{
  "n_layer": 20,
  "d_model": 512,
  "n_head": 8,
  "n_kv_head": 8,
  "head_dim": 64,
  "d_mlp": 1792,
  "vocab_size": 32000,
  "activation": "gelu",
  "norm": "layernorm",
  "norm_place": "pre",
  "norm_eps": 1e-05,
  "positions": "alibi",
  "qk_norm": false,
  "attn_scale": 0.125,
  "bias": "none",
  "tie_embeddings": true,
  "parallel_block": false,
  "init": "uniform",
  "init_std_qkv": 0.0287,
  "init_std_o": 0.0357,
  "init_std_up": 0.0411,
  "init_std_down": 0.0411,
  "optimizer": "muon_hyperball",
  "lr": 0.00825,
  "lr_mult_up": 0.729,
  "beta1": 0.95,
  "lr_head": 0.00528,
  "grad_clip": 1.0,
  "warmup_steps": 200,
  "schedule": "wsd",
  "decay_fraction": 1.0,
  "decay_shape": "cos",
  "final_lr_fraction": 0.0,
  "batch_tokens": 65536,
  "seq_len": 1024,
  "doc_mask": false,
  "train_tokens": 643800000,
  "steps": 9824,
  "dataset": "wikipedia_en"
}
MLP neurons of a small language model. Each row is named by its layer, matrix (up: input weights) and neuron, and shows model dimensions 368-495. Each number is 128 + 32 x the weight over its row's rms, rounded and kept within 0 to 255.
Before each neuron's rows, "fires after" lists the tokens most often just before its 100 highest values on Wikipedia text that the model never trained on.

fires after: ".", " |"
L3.up918 [119 103 138 125 124 161 109 131 164 116 146 162  66 100  93 134  72 135 163  66 124 129  89 134 124  63 192 198 134 128 139 106 116 121 125 132 109 195 127 127 141 159 133  80 119 146 135 140 158 136 141 108 160  69 157 146 110 167 235 186 121  86 138 154 103 109 100 172 142 124  86 145 137 110  80 185 160 154 111 120  89 162 134 126 160 193 153 151 106 173  83 157 126 129 177 167 189  97 158 154 106 131 103 164  97 196 103 120 113  55 168 146  52 143 109 189  73  55 145 180  93 155 149 160 137 106 172 149]

fires after: ".", " |"
L3.up945 [133 192 105 118 147 172 117 143 101 126  98 109 119 181 144  99 134  90 140 141  86 116 136 116  68  81 150 127 120 136  70  94 119 121 123  96 100 157 156  92 143 105 137 117 127 193 119 163 110 197 191 100 140 183 209  94 114 127 131 123 168 100 107 148 160  96 175 144 210  94 105 124  86 102 127 139  57 126 128 106  71 129 130 131 100  98  64 167 138 145 105 155 150  94 116 193 118 110  82 169  95  91 146 127 126 127 140 103  70 146  78 123  64  99 118 148 113 112 136 163 111 110 190  90  93 181 113 138]

fires after: ".", " ="
L3.up905 [109 103 106 118 169 130 143  76  75 118 129  98 127 152 140 112 143 109 149 134 159  93 104 114 136 197  87 125 137 120  41 158 159  35 124 107 164 145 126 114 174 126  99 103 149 207 124 109 133 159 176  67 100 167 187 133 100 134  93  93 100  99  91 140 186 162 130  95 145  83 149 117  94 128 144 131  25 138 177 100  97 162 158 142  74 118 178 177 101 158 100 137  97 135 120 155 116 126 114 130 187  57 153 154  92 107 145 115 102 166  97  58 113 127  73 138 116  92 182 225 116  80 138  88 157 163 108 115]

fires after: " |", ";"
L14.up1651 [137 104 114  89  59 127 111 118 143 123 145 125 141 138  57 106 123  73  95 132 121 148 183 101 157  89  97  96 133  39 201 138 115 153 110 139  94 160 193 147 128 107 155 122 140 155 115 106 116 105 146 131  95 136 160 137 113 186 146  99  82 151 102 144 138  82 160 153 156 162 152 118 159  68 105 157 171  76 118 125 116  66 147  95 139 132 174 148 156 151 154 165 102 120 126 108 152  98 113  98 113  77 150 107  89 101 121 116 142 135  82 130 149  92 146 124 188 180 111 103  90  87  93 131  84 141 134 115]

fires after: "\n", " All", " 01"
L8.up451 [ 97  99  83 212  68  59  74 194 125 107 158  62  79 120 126  76 128 148 170 139  95  94 131 112 139  87 173 195 124  86 119 194 197 196 139 139 116 156 100 123  80 104 124 120 140 179 151 179 117 119 158 132 140 100 112 136 175 147  97 127 115 139  42  93 112 162 125 136  66 171 113 169 150 175 100 120 170 131 143 143 150 104 146 169 134 133 141  76 138 202 174 100 150 139 109 101 157 140  79  45 111 143 130  95 135 134 197  91 139  91 132 107 120 128 101 151 158 137 134 170 144 146  99 119 103 131 135 141]

fires after: " |", "N", ":"
L14.up1531 [162 195 119 145 138 128 114 148  48 121  88 164 161 142  87  87 150 169 135 174 132 154  95  35 165 120 130 103 138 134 137 107 130  92 111 105 130 115 154 102 161 144 111 149 168  67 137 124 118  75 135 117 123 201 100  91 106  95  91  63 158 145 143 138  84 140 125 141 164  87 126 120 124  67 123 112 129  93 118 154 171 166 118  52 112 163 108 178 147  98 148 104  89 111 100 111 167 151 160  69 171 121  68 143 132 106 124 110 104 111 137 163  98 148 176 174 101 141 116 184 148 143 134 132 155 159 128 136]

fires after: "."
L3.up1673 [138 135 171 121 128  89 177 166 129  72 140  91 104  98 146  89 127 124 175 120 158 100 143 176  73 115 140 158 198 125  97 120 113 131 114 110 129 149 132 101 131  95  94 103 130 150 149 143  70 136 160 113 116 188 194  79 157 157 123 121 101 118 112 145 124 143  83 142 161 152 113  94  99 119 114 171 101  92 159  86  43 129  95  82  81  76 113 180 199 147 126 113 133 120 101 203 126 173  96 104 142 114 134 190  82 107 186 121 143 153  94 113  72  80 117 126 123 106 193 189 102  92 112 136 115 129 116  76]

fires after: "\n", " ==", "==", " son", " named"
L3.up1378 [141 118 100 114 169 192 133 162 180  56 163 130 141 115 107 137 109 136 171 127 112  43  64 112 105 115 214 197 158 126 143 138  78 136 107 146  64  83 163 107 135 168 126 128 141 124 139  89 106 161 179 177 158 125 105 147 184 148 146  84 117  68  86  90 133 142 107  95 210 127 133 167 121 159 111 150 171 127 124  96 103 142  99 100 146 150  96 158 138 170 164 117 133 123 167 123 101 131 110 169 177 125 113 106 138 138 147 102  85 169 135 159 119 137 115 188 148 170  95 166 128 136 117 120 119 130  95  75]

fires after: " the", " m", " a", " (", ",", " 1"
L3.up14 [ 98 151 129 177  78 107 132 175 115 152 130 140  83 145 122  93  90  98 160  99 143 134 112 118 140 128 120 138 120 115 113 114  80 127 118 130 121 103 163 126  52  64 141 113 103 156 102  87 123 145 164 114 166 197 107 137 144 148 111 144 128 109 106  88  76 151 129 138 121 138 146  66 115 147 183 102 143 126 131  77 112 104  80 105 109  57 127 132 144 158 208 145 130 152 123 145  91 140 100 109 119  99 149  80 112 171 159  74 181  99 113 123 151 142 122 142 128  60 132 154 106 146 154  85 104 130 157 153]

fires after: " the", " The", "The"
L3.up99 [140 111  93 117 104 115 105 133 147 123 119  79 140 155  80 132 108  93 174  80 134 112 109 104 131 145 156 105 180  88 140 146 178 176 105 154 139 148  81 139 139  69 119 120 142 131 182 170 134 171  87 103 118 174 193 161 125 180  96  91 211 151 101 137  55  93  98 131 118 160 126 103 176 104 182 116 129 112 135 140 159 145  93  80 151 135 110 114  85 173 160 123 108  96 159 177 113  56  58 128 139 115 148 106  73 135 120 140 176 105 129 101 133 150 145  83 168 110 140 163 128 130 165 133 157 116 109 166]

fires after: "\n", "|"
L3.up1142 [196 172  79 109 124  98  74 140 146 133 134 174 152  71  78 107 145 152 154 169  26 113 222 130  51 162 149  99  65  93 109 161 135 132 162 137 138 109 144  64  92  98 164 101 159 115 100 144  81  83 195 158  97 134 120 184 116  97 130 140  83 134  86  48 184 149  86 224 153 161 124 112  98 103 179 109  77 137 169 159 133 110 103 114 101 180 137  98  97 120 133 111 136 114 119 136  47 129 138 111 181 140 174 167  71 190  76 158 145 137 149 161 172 125 126 113 188  58  71 126 148 126 137 132 110 112 144 157]

fires after: " |", "-", ".", ",", ":", " C"
L14.up403 [102  86  81  61 152 117 106 100  69 132 147 156 104 150 156 125 110 186 120 101 157 132 161 158 160 110 122 152 169 125 215  90 110 102  89 116 135 130  87 134 103  97 126 147 147 135 139  96 157 129 126 165  82 127 137  90 111 119  99  89  79 130 149 129 143 133 175 153 140  99 124 130  32 123 190 147  68 150 132 153 166  97 179 144 140  98  96 110 109 138  73 226 110 129 140 140  59 119 199  77 167 153 127  92  86 105  91 139  70 152  84 120 162 164 133 131 172 137 147 109 158 138 110 153 110 146  92 160]

fires after: "'", " ", " United"
L3.up361 [ 79  90 193 111  77 171 118 127 181 139 135 140 132 149 199 164 218 129 130 158 131 184 118  97 102  67 115 123 164 142 127 190 157  50  58 206 130 118 117 100 139 155 154 149 158 143  88 117 115  83 199 114 141 143  88 157 130 102  85 133 132 116 108 163  20 146 118 131 129 131 144 122  95 146  98 133 120 106 129 179 138 104 144 125 163 129 120 145 116 122 136 142 154 132 139 122 114 158 113 139 121 135 178 112 123 117 131 110 108 154  76 146 127 120 106 159 131 151 202  97 104 138 147 109  87 195 102  66]

fires after: ".", " |"
L3.up54 [148 150  97  87 155 131 128 152 102 117 113  92 128 146 117 107 130 131 154 136  87 135 127 133 100  98 136 110 154 162 125 109 126 112 135 115  87 110 133  96 178 137 154 134  80 163 132 136 122 179 219 137 148 161 200 111 142 168 156 102 143 112 145 130 153 145 151 155 158  51 146 158 124 113 129 155  50 107 110 126  67 148 130 134 105  79  60 136 178 186 130 102 115  66  86 204 108 150 107 158 155  66 121 204 123 103 176 111 112 203 110  86 101  91 104 199 113 117 192 178 118  72 171 129 124 138 100 118]

fires after: "\n", " ", "\"", " votes", " Authority", " ("
L3.up484 [165 159 157  99 123 137  81 124 137 107 136 148 110 101 123 122 107 152 160 112  93 118 123 116 104 119 138 172 139 131 157   0  98 141 151 144 180 239  94  82 163 146 182 142 104 141 114 180 157 140 203 127 204 135 141 111 138 134 192 115 124 132 122 131 142 117 102 107 158 109 119  85  84 114 168 111 107  91  88 108 109 138 126 140 114 177 142 111 139 146 163 156 169  53 135 111 134 129 162 167 164 117 173 145 126 113 138 141 130 109 115  90 159  91 155  97 101 168 127 115 135 159  67 180 113 153  89  96]

fires after: " |", " GER", "|"
L14.up1399 [121 157 145  85 101  88 117 112 105 130 166 148 116 160  84 151 137  45 154  65  95 234  85 168 145 127  30 116 138 108  94 115 133  89 151 144 142 158 185 126 116 117 154 152  95 167 173 134 198 131 104 148 108 125 145 131 111 137 172 209 110  96  94 141  97 104 149 130 113 114  85 112 171  97 140 138 129 100 100 132 118  94 142 119 147 117 129 165 123 139 122 171  93 153 128 145 135 113 183 123 151 107 141 175 146 143 149 125 106 113 104  81 128 172  48  53 149 121  86  90 134 121 144 146  58 121 138 131]

fires after: "\n"
L3.up1358 [120 102 126  93 149 196  73 121 116 177 144 117  42 147 120 126 131 147 119  47 138  94 133  93 142  98  94  97  93 173 162 128 100 132 217 157 146 101  86  81 115 122 131 125 117 130 198 214 108 106 136 225 127 162 132  35 142 145 147 171 149  88  73 188 102 106 108 121 106  99  99 158 119 108 178 164 119 132 154 118  69 155 100 133 121 171 124  91 153 151 108 100  92 175 141 191 146 156 110 127  86 144 116 104 112 103 130 111 137  79 162 159 163 141 166 134 133  81  87 167 158 112 101 183 146 105 144 192]

fires after: ".", " =", "==", "S", " Azerbaijan"
L3.up624 [170 149  86 169 175 167 138 128 121 132 126 168 114 129 124 171 178 177 151 112  49 143 137 147  94  70 104  90 171 174 102 131  83 167  89 119 166  66 176 177 155 102 127 150 127 184 119 132 149 203 128  83 138 120 179 186 127 228 141 115  88 127 106 140 129 100 140 158  96  50 106 119 145 158  64 102  82  87  90  97  74 131 118  86  88  63 112 165 137 137  98 107 170 117 124 152 136 122  80 127 140 139 103 153 150 114 125 123 175 149  69 196 163 137  98 102 162 165 155 108 171 124  98 116 139 117 184 183]

fires after: " the", " The", "The"
L14.up1420 [180 108 117  98 162 103 146 100 116 160 199 167 166 115  93 117 163 175 146  59  85 166 173 147 136 137 139 135 117 166 174 132 154 125 200 129 151 157 168 136  95  68 105 107  93 104 172  93  92 128 113  93 141 192  54 131 130 162  77  78 166 162  98 121 127 145 127  80 101 155 156 111 174 157 140 179 175 120 138  80 115  74 128 134 175  76 166  21 117 121 143  77 117 137 159 109 125  84 119 180 134 141 123 155 112 159 151 144  93 155 104  93 106  92  95  75 145 124 115 161 133 121 105 160 137 120 154 148]

fires after: " he", " she", " She", " He", " and", "He"
L3.up558 [143 126 167 142 128  88 156 162 145 172 135 128  72 182  74 132 139 130 112 138 148 144 105 132 129  85  86 151 144 106 140 120 107  84  91 138 105 135 139  78 169 122 178 176 130 147 133 144 139 138 130 124 156 125 196 127 104 123 121 129 151 104 154 102 121 111 164 136  94 171 163 148 155 133 120 146 162 156 165  98 104 155 102 131  90  76 111  90 108 154  89 110 180 104 107  98  58 124 136 135  80  81 117 143 113 147 155 168 145 139 142 112 202 105 105 163 130 110 154 141 105 171 131  85  39 187  96 139]

fires after: " ", " a", " (", " A", " ="
L3.up233 [132  60  88 176  90 120 151 112 134 162  98 123 157 129 159  76  76 106 132 112 108 127 146 121  82  84 123 165 163 137  99 196 146  86 149 117 138 184  71 133 136 151  90 114 160 111 106 146  89 169 149 197 127 166 171 141 148 122 112 131 136  96 123 151 116 141 133 112 100 185  97 129 110 143 100 122 142 162 149  78 109 126 128 176  82 104 124 180 127  87 117 107  84 124 120 102 105 176  96 120 203  48 163 122  82 146 116  93 132 109 147 162  95 119 118 144 151 141 120 139  82 155 143 141 106  93 116 209]

fires after: " |", ":", " $1", ";"
L14.up1611 [ 97  88 134  78  68 136 145 146 118  91 156 136 152 122 110  94 139 113 145 116 167 107 136 105 132 136 123 138 107 141 112 107 141 123  83 144 141 135 126 142 100 160 101 152 142 172 150 118  95 127 125 113 158 206 124 113 149 121 189 113 153 130 110 103 136 124 147  89  91 112  56  86 162  56 137 150 117 126 217 131  94  60 125 159 117 115  63  57 116 137 107 177 100  99 139  75 191 134 150 120 123  95 109  94 150 117  99  76 110 143  56 110 170 136 164 157 142 141 161 149 111 121 150 115  97 104 134 166]

fires after: "-", " ", "crypto", " ("
L3.up1237 [137 103 174 113  82 104 110 132 145  88 123  77 168  95  60 145 119 156 116 167 153 198  93 129  90 104 143  65 146  87  97 103 164 134  89 114 100 187 131 118 185 153 169 146  51 140  98 167 129 116 146 137 154  70  88 103 105 115 158  82 137 155  72 123 112 133 201 177 122  79 124 141 139 207 145 101 128 118 147  92  41 149 146 112 127 183 133  71 102 170 141 181 157 156  77 119 151 103 110 112 145 157  82  92 161 113 137 165 104 135 121 100 100 122  98 101 114 174 182 144 164 195  66 184  55  92 150 157]

fires after: "\n", ".", "+", " ("
L8.up73 [171  62 126 115 115 156 155  88  49 162 139 118 151 106  59 149 104  95  82 128 105 170 116  75 151 104  95 122 156 131 216 109 123 118 167 107 143 107 163 128 160 196 112 168 155 166 155 162 100 196 165 147 141 105  48 116 173 153 143 108 110 114 159 155 134 136 129 129 159  95 108 130 132 109 140 101  94 135 104 109  92 147 105 124 119 167 127 149 139 144 124 215 100 155  50 193 161 111  93 182 167 145  72 133  94 124 135 127 149 136  63  74 216 120 105 107 101 162 148 124 142 152 150 176 112 159  95 158]

fires after: "\n", " the", " a"
L3.up1109 [131 123 100  92  81 143 175 105 114 179 151 154 199  89  52 139 147  88 179 152 110 147 107 191  87 133  87 128 150  73 115 144 115 117  91 152 110 146 117 124 117 103 131 138  93 158 164 138  89 134 169 109 101 126  97 112  88 200  68 156  63 112 143 131 147 145 124  86  93 118 199  66  76  86 124 119 111  96  99 173 170 105 128 212 195 135  43 137  77 151  85 144 205 128 121 117 141  83 155 131 128 162 208 136  96  71 135 120 151 148 108 130  78 162 160 180 133 104 123 105 115 133 160 146 135 117 132 152]

fires after: " |", ":", " there", "N", " 4", " 3"
L14.up1430 [125  83  71 149 141 124 141 101 112 171  93  76  82 123 122  62 227 125 181  94 150 188 125 139 124  92 178 140  85 101 214 114  96 126 149 118 196 170  97  67 110 146 163 147 170 129 144  99 116 131 189 135  95 196 178  90 113 147 115  66  66 174 110 112 149 120  87 117 133 116 147 138 144 142 169 150  71 105 137 135 159  88 166 139 146 130 103 166 148 140  84 171  89 135 122  20 148 158 157 124 126 107  69 114 114 109 108 162  88  89 105 116 145 110 119 177 151 151 125 148 134 112 144 166 152 107 148 174]

fires after: "\n", " Mir"
L3.up1643 [ 93  61 141 119 128  49  86 110  96  98 146  87 124  65 124 137 208 150 118 105 132 179 162 155 149  95 165 141 206 121 147 131 117 140 150 120 124 116  78  86 122 130 178 130 112 131 145 106  98 163 152 161 148 118 120 160 135  72  82  85 167 171  60 136 166 138 162 143 103 186 147 144 140  94 142 164 129 158 190  92 110 175 129 190 203 162  98 140  90  85 114 112 132 146 135 154 102  93 133 156 134  84 111 109 160 107 111  82 150  59 127 123 136 143 135 166 111  92 133 164 145 158 156  63 109 134  85 130]

fires after: "\n", " the", " there"
L8.up901 [239 119  80 120 103 162  85 160  93 140 173 146 141 151  99 103 109 193 111 116  55 140 163 169 136 156  71  83 119 136 107 172 153 106 111 161 136 115 122 111 137 165  97  94 116 173  76 136 112 134 104 116 111 118 102 165 130 115 156 157 146 189  38  90 124 136 126 100 157 110 167 109 143 148 172 153 151 133 149 133 166 110 114  82 178 117 156 111  54 131 112 129  45  69 132  94 108 132 101 198 134 164 100 145 123 144 113  75 163 156 119 127  69 119 129  94 168  80  71 121 125 144 176 166 144 113 107 101]

fires after: " |", "---|---|---|---|", " "
L8.up510 [149 132 108 128 140 149 134 118 143 121 153  83 154 119 144 118  59 123 142 150 129 131 141 109 167 120 129 145  73 145 160 144 135  83 144 156 106 207 114  86 149 113 144  74  76 109 173 118 130  96  75 162  91 121 148  58 156 106 118 157 117 115 174  76 109 164 149 126 115 163 120 111 136 125 190  85 113 170 137 102  99 138 135 152 136  90 155 172 142 109 105 111 120 123 170 116 151  87 132 148  80 118 145 180  87 179  94  85 188 118 121  62 164 130  82 184 214 130 151 184 131 188  97 110 154 156 185 159]

fires after: " was", " is", " are", " were", " be"
L3.up672 [206 114 138  95 104  86  60 119 126 187 141 179 110 107 178 151  88 124 158 107 146 132 108 122 128 140 138 168 103 152 113 100 119 165 101 150 141 130 154 153 107  90 136 166 146 139 142 176 107 124 135 147  80 102 165 142  97 112 116  89 104 164  66 203 156 117 120 104 143 112 203 179 147 184 156 122 123 104  79 173 151 124 131  92 159 134  99  87 100 114 123  99 119 164  89 110 163 123 102 100 140  78  79 135 148 136 151 142 168 134 131  97  93  76 136 106 138 112 125 137 157 167 122  84 133 149 156 149]

fires after: "===", "==", " ==", "era", " ==="
L3.up1680 [113  79 187 145 147  92  82 176 182 152 127 204 164 157 119 105 134 107 125  91  89 158 139 129 135 127  76 140 161 129 147 138 105 121 130 122 125 131 134 144  82 110 107  85 124  45  92  96  99 135  79  84 108 147 114 122 106 137 117 173 113 137  78 149 156 136 111 102 229 129 128 148 172 128 143 106  88 109 198 137 154 126 152 129 150 152 125 127  72 116  95 111 155 199 143 123 170 151  87 118 141 109 143  33 144  96 167  86 130 102 154 136 126 138 135 159 124 106 101 155  86 109 133 159  99 136 137  52]

fires after: " was", " be", " been", " were", " are", " and"
L3.up869 [172  93 140 111 146 108  66 136 197 100 127 100 191 151 161  96 165 153 160 116  92 114  85 137 148 117  89 127 125 173 166 102 101 109 111 171 157 138 189 199 121 115 152 148 205  81 133 105 117 115 116 185 135 113 173  96 109 115 149 117 102 151  95 204 145 137  48 107 168 155 111 132 136 131 137 166 175 155 126 120  72 104  97 159 127  88 102 120  71 188 130  91 136  84 128 147 103 118 145 109 116 133  93 120  89 216 168 127 184  79 157  59 206 104 139 145 115 155  90 108 163 151 127 154  85 134 154 145]

fires after: "\n", ":", ".", " \"", " that", ","
L3.up120 [128 102  76 158 103 169 128 143  98 147 107 136 130 132  78  78 158 125 110 140 114  85 136 119 137 138 195 124  96 126  55 113 148  92  44  97 138 129 106 101  94 144  86 109 116 173 139  99 134 138  81 121 188 128 154 116 127 116 132 157 165 139 117 134 129 129 144  59  79 144  81 125  85 135  82 107 169 112 143  94 106 108 117 189 150 103 114  88 145 144 135 124  99 109 104 150 206  77 140  71 133 193 154  54 121  93 159 117 133  96 117 105 180 135 146 136 137 114  98 102 102 122  94 140 125  81 156  98]

fires after: "\n", " |", "N", "s"
L14.up484 [148 147 128 120 151 127  55 107 166 100 139 125 144 116 132  81 150 214 107 147 120 104 128 156 161 144 158 136 156  94 138 117 129 148 128 101 111  92  88  69 114 131 140 170 161 107 108 133 109 177 104 163 156  73  92 113 152 128  55 180  91 125 114 141 144 123 174 117 153  61 152 144 101 159 151 125 122 177 124 163 126  96 129  91 117 103 128  88 138 102  93 146  72 100 124  61 143 123 124 128 169  86  86 102 186 187 128  98 150 137  93 109 166 162 143 151 144 131 108 157 165  98 152 173  99 215  74 109]

fires after: " =", "===", ":", "==", " =="
L3.up1491 [153 120 144 151 146 120  99 116  78 108 164 124 127 142 160 105 117 170 122 127 102 181 134 123 130  56 110 104 124  69 137 120 111 104 149 116 157  72 149  89 202 135 164  89  87 119 184  84  73 123 133 138 107 107 196  97 149 137  67 117 129 130 132 116 157 151 118 169 138 141 126 159 121  94 102 100  39 131  81 118 125  99 114 169 140 107  64 172 146 140  56 102 150 113  91 234 154  87 141 118 185 116 142 103 137 127 153 117 112 158  84 101  99 120  97 123 133 130 116  62 122 121 161 108  95 135  76  95]

fires after: " |", " 1", " 2", " $1", " \\"
L14.up102 [ 71 105 155 169 139  97 144 124  74 104 136 135 196  99 195  95 142 102 129  89 136 175 141 114 100  90  54 109 147  84 128 133 102 128  82 122 110 121 110  88 151 200 148 178  78 138 169  89 151  67 188 128 112 186 104  91 114 151 154 179 172 112 124 103 156  94 118 115 131 147 131 112 142 136  95 170 116 128 145 108 148 111 154  92 103 155 147 127 127 112  89 156 113 181 149 102 149 114 155 138 115 106 107 139 107 107 160  89  93 135 126 168 114 151 101 142 131 199 172 146 136 137  85  88 159  92 136  91]

fires after: " the", " a", " an", " The", " his"
L3.up1228 [166 102 168  95 158  55 128 111 140 167 111 111  95 141 100 160  70 113 145  79 115 132 160 150  82 139  53 189 158 150  97 131 108 140  89 145 158 150 105 156 165 158 130 143 107  94  64 161  88 140 101 134 102 144 107 172 149 137  77 140 130 167 169 123 109 137  96 128 182 115 135  93  61 128 151 114 135 112 132 118 107 130 108 149 144 131 107  93 127 147 146 117 207 110 189 149  85 156  77 132 126 109 153 122 140 199  66 153 176 135  95  95  84 174 128 100 183  63 147 118 146 138 164 130 135 158  84 120]

fires after: "\n", " ", " son"
L3.up124 [151 102 144 115  91 108 171 153 121  96 156 129 128  68 110 114  94 150  85 105 106 107 100 143 116  72 177 178 163 146 102 102  78 109 162 155 138 169 108 117 109 115 113 142 108 105 187 128 143 121 134 121 149 170 128  69 176 142 110  56 149 101 131  79  85 113 134 142 113 155 134 109 104 123 135 159 121 118  84  99  94 116  92 137 153 145 124 134 179 123 151  61 137 133 114 124 108  94 123 157 117 126 126 113  90 151 174 123 182 190 113 160 156 123 100 147 133 133  92  99 118 125 169 162 112 121  96  68]

fires after: " U", "'", "S", " vs", " "
L3.up1385 [ 98  85 130 156 120 151 135 132 197 173 116 118 158 103 118 145 173 148 113 160 127 162 109  85 161 116 100 155 139 117  87 188 142  91 104 183 133 155 120 166 140 148  85  62 153 164  87  76 168 167 151 113 187 102 119 113 112  66 115  64 109 112 144 110  78  86 118 112 124 157 132 134  97 158  84 112 108  82 114 126 108 139 145  93  75  90 117 168 128 108  83 143 143  92 120  87 178 128 107 121 131 194 154  88 126  93 149 187 121 178  85 104 113 153 103 115 107 129 133 153 185  62 103 115  57  91 143 149]

fires after: "==", " and", "S", "===", " Early", "Early"
L8.up985 [136 171 104 110 123 148 155 147 152 143 123  65 150 146 125 118 113 111 129 125 120 128 135 109 168 145 105 142 163 172 204  90 197 163 110 156  96  87 144 116  94 133  97  64 150  75 115 149 133 151 117 140 118 118 130 142 144 123 162 111  99 136 144 139 203 129  63 117 111 126  54 176 152 157  71 137 159 244  95 108 196  83 153 116 123 188 119 175 139 173 104 126 106 172 104 124 117 112 121 114 108  95 108 108 115  68 154 150 109 126 169 138 106 131 132 127 108  79  90 154 107 139 123 183 173 111 170 119]

fires after: " the", " The", " \\", "):"
L3.up265 [125 158 141  90 128  91 149  95 105 140 149 130  82 111 130 101 109 112  75  78 148 149 191 160 137 132  79  65 139 122  92  82  89 124 140 127 179 169 106 108 149  59 155 197 140  54  79  49  94 138 127 100 108 156 143 108  75 166  79  71 233  95 128 118 170 190 105  85 127 131 137 115  93 143 189 114 116 127 139 117 118 126  61 171 130 156 178 128  98 141 129 110 101 150 180 139 150 152 111 129 110  81 117 108  81 140 131 153 141 114 127 135  95 130 128  97 153 134 173 113 139 120 201 147 151 104  77 173]

fires after: "\n", " ", " |", "==", " 1"
L3.up421 [206  60  64 121 136 177 134 146 166 163 148 167 164  95 139 120 129 105 162 129 147  58  58 135 102 135 182 178 102 127  85 159 127 116 105 163 155  73 102 127 157 115  49 136 110 124 136  82 153 123 163 120 151 122  78 121 112 142  53 127 110 122 137  83 145 126 119 138  58 161 112  93  96 115  85  87 144  49 189 104 135 118 102 149 102 170 106 110 182 160  68 110 133 121 137 137 192 157 127 158 133 121 139 116 106 133 166 107  99  76 100 135  90 120 106  93 101 162 156 118 114 146  96 105  94 115 163 128]

fires after: " |", " is", ":", " was", " be"
L3.up1602 [173 124  84 174  79 159 135 112  86 139 136 144 125 142  91 108 114  92 192  96 137 154 144 130 101 155  92 113 125 129 140 214 126 137 115  79 161 174  38 155  79 117 194 145 131  92  52 115 150 129 152 154 124 151 135 127  83 193 166 128 135 172 145 100 134 109 185 158 126 162 144 161 142 102 142  98 152 142  53  68 130 103 110 128 112 120 108 151 111 139  82 140 103 118 148  90  95 153 129 123 164 135 163  67 116 104 144 145 158  80 149 127 124 170 208  96 158 144  76 121 116 151 162 101 112 182 109 173]

fires after: " ", ")", " —"
L3.up1549 [117  58  78 139  96 136 127 116 128 163  85 129 141 169 130 145 109 101 128 176  76 139 110 114 160 110 115 121 121 186 229 150 174 165 204 114 132 170 162 154 158 135 149 105 106  94 151 150 107 107 107 150 132 189 151 111 146  94 123 156 120 139  92 125 117 179 161  83  72  59 109 143 123  90 108 154 122 131 162 120  72 110 133 151  74 149 154 100 144 152 105 119 155 139  74 167 133 138 134 112  50 148 115 146 157 158 132 119 186  63 106 148  86  92 129 119 121 147 138 114 135 107 135 115 144 165 106 132]

fires after: " |", "\n"
L8.up598 [139  80  90  90 126 134 113 136  76 106 205 138 120 116  82 123 139 103 181 158  84 123 124 178 102 103  83 166 125 125 181 125 167 173 145 205  81  98 172  91 123  90 102  42  96 142 169 174 104 107 111 136 140 116  76 172  96 157  91 111 106 133 112 102  78 145 157 116  56  88 155  99 140 127 138 145 192  91 148 182 129 108 104 131 105 178 131 153 158 126  82 123  93 138 194  89 142  70 157 145 123 126 111 149 138 149 122 124 149 173 150  99 120 172  82 115 147 140 115 140 149 176 110 139 109 106  88  78]

fires after: "\n", "-", " post"
L3.up1704 [124 163 135  71 165 180 165 139  51 135 122  70  87 142 161 116  98 108 171 119 164  87 180 105 127  59  70 130 141 107 139 161 141 138 123 141 127 177 144 103 123  84 172 141 146  63 162 168 112 149 171  88  85 130  71 131 154 130 145 175 142 139 159 146  88  30 142 103 111 143 172 153  47 183 175 172 104 132 108 170 119  85 103 153  73 159  99 155 115  94 129  93  70 146 125 177 127  98 127 154 130 120 114  97  98 104 139  71 176 157 141 157 125 112 136 122 121 110  78 123 141 179 107 161 157 113  97 137]

fires after: " ", " the", " 0", " Mr"
L3.up543 [109 120 130 128 157 139 122  54 111 178  87  48 130 123 142 146 127  79 138 168 147 116  60  68  84 107  87 119 159  70 171 126 110  79 126 135 122 153 111 115 140 111 130 145  96 156 130 114 139 115 182 142  91  83  79 115 148 164  65 174 139 118 159 118  92 146 119  84 120 140 159 103 110 146 170 152 144  92 105 159 128 114  65 185 148 163 103 136 178 148 134 114 152 145 182 138 124 139 115 154 142 132 168 158 124 129 119 124 176 155 147 172 104 127 120 142 146 140  81 100 161 121 131 149  71 171  55 118]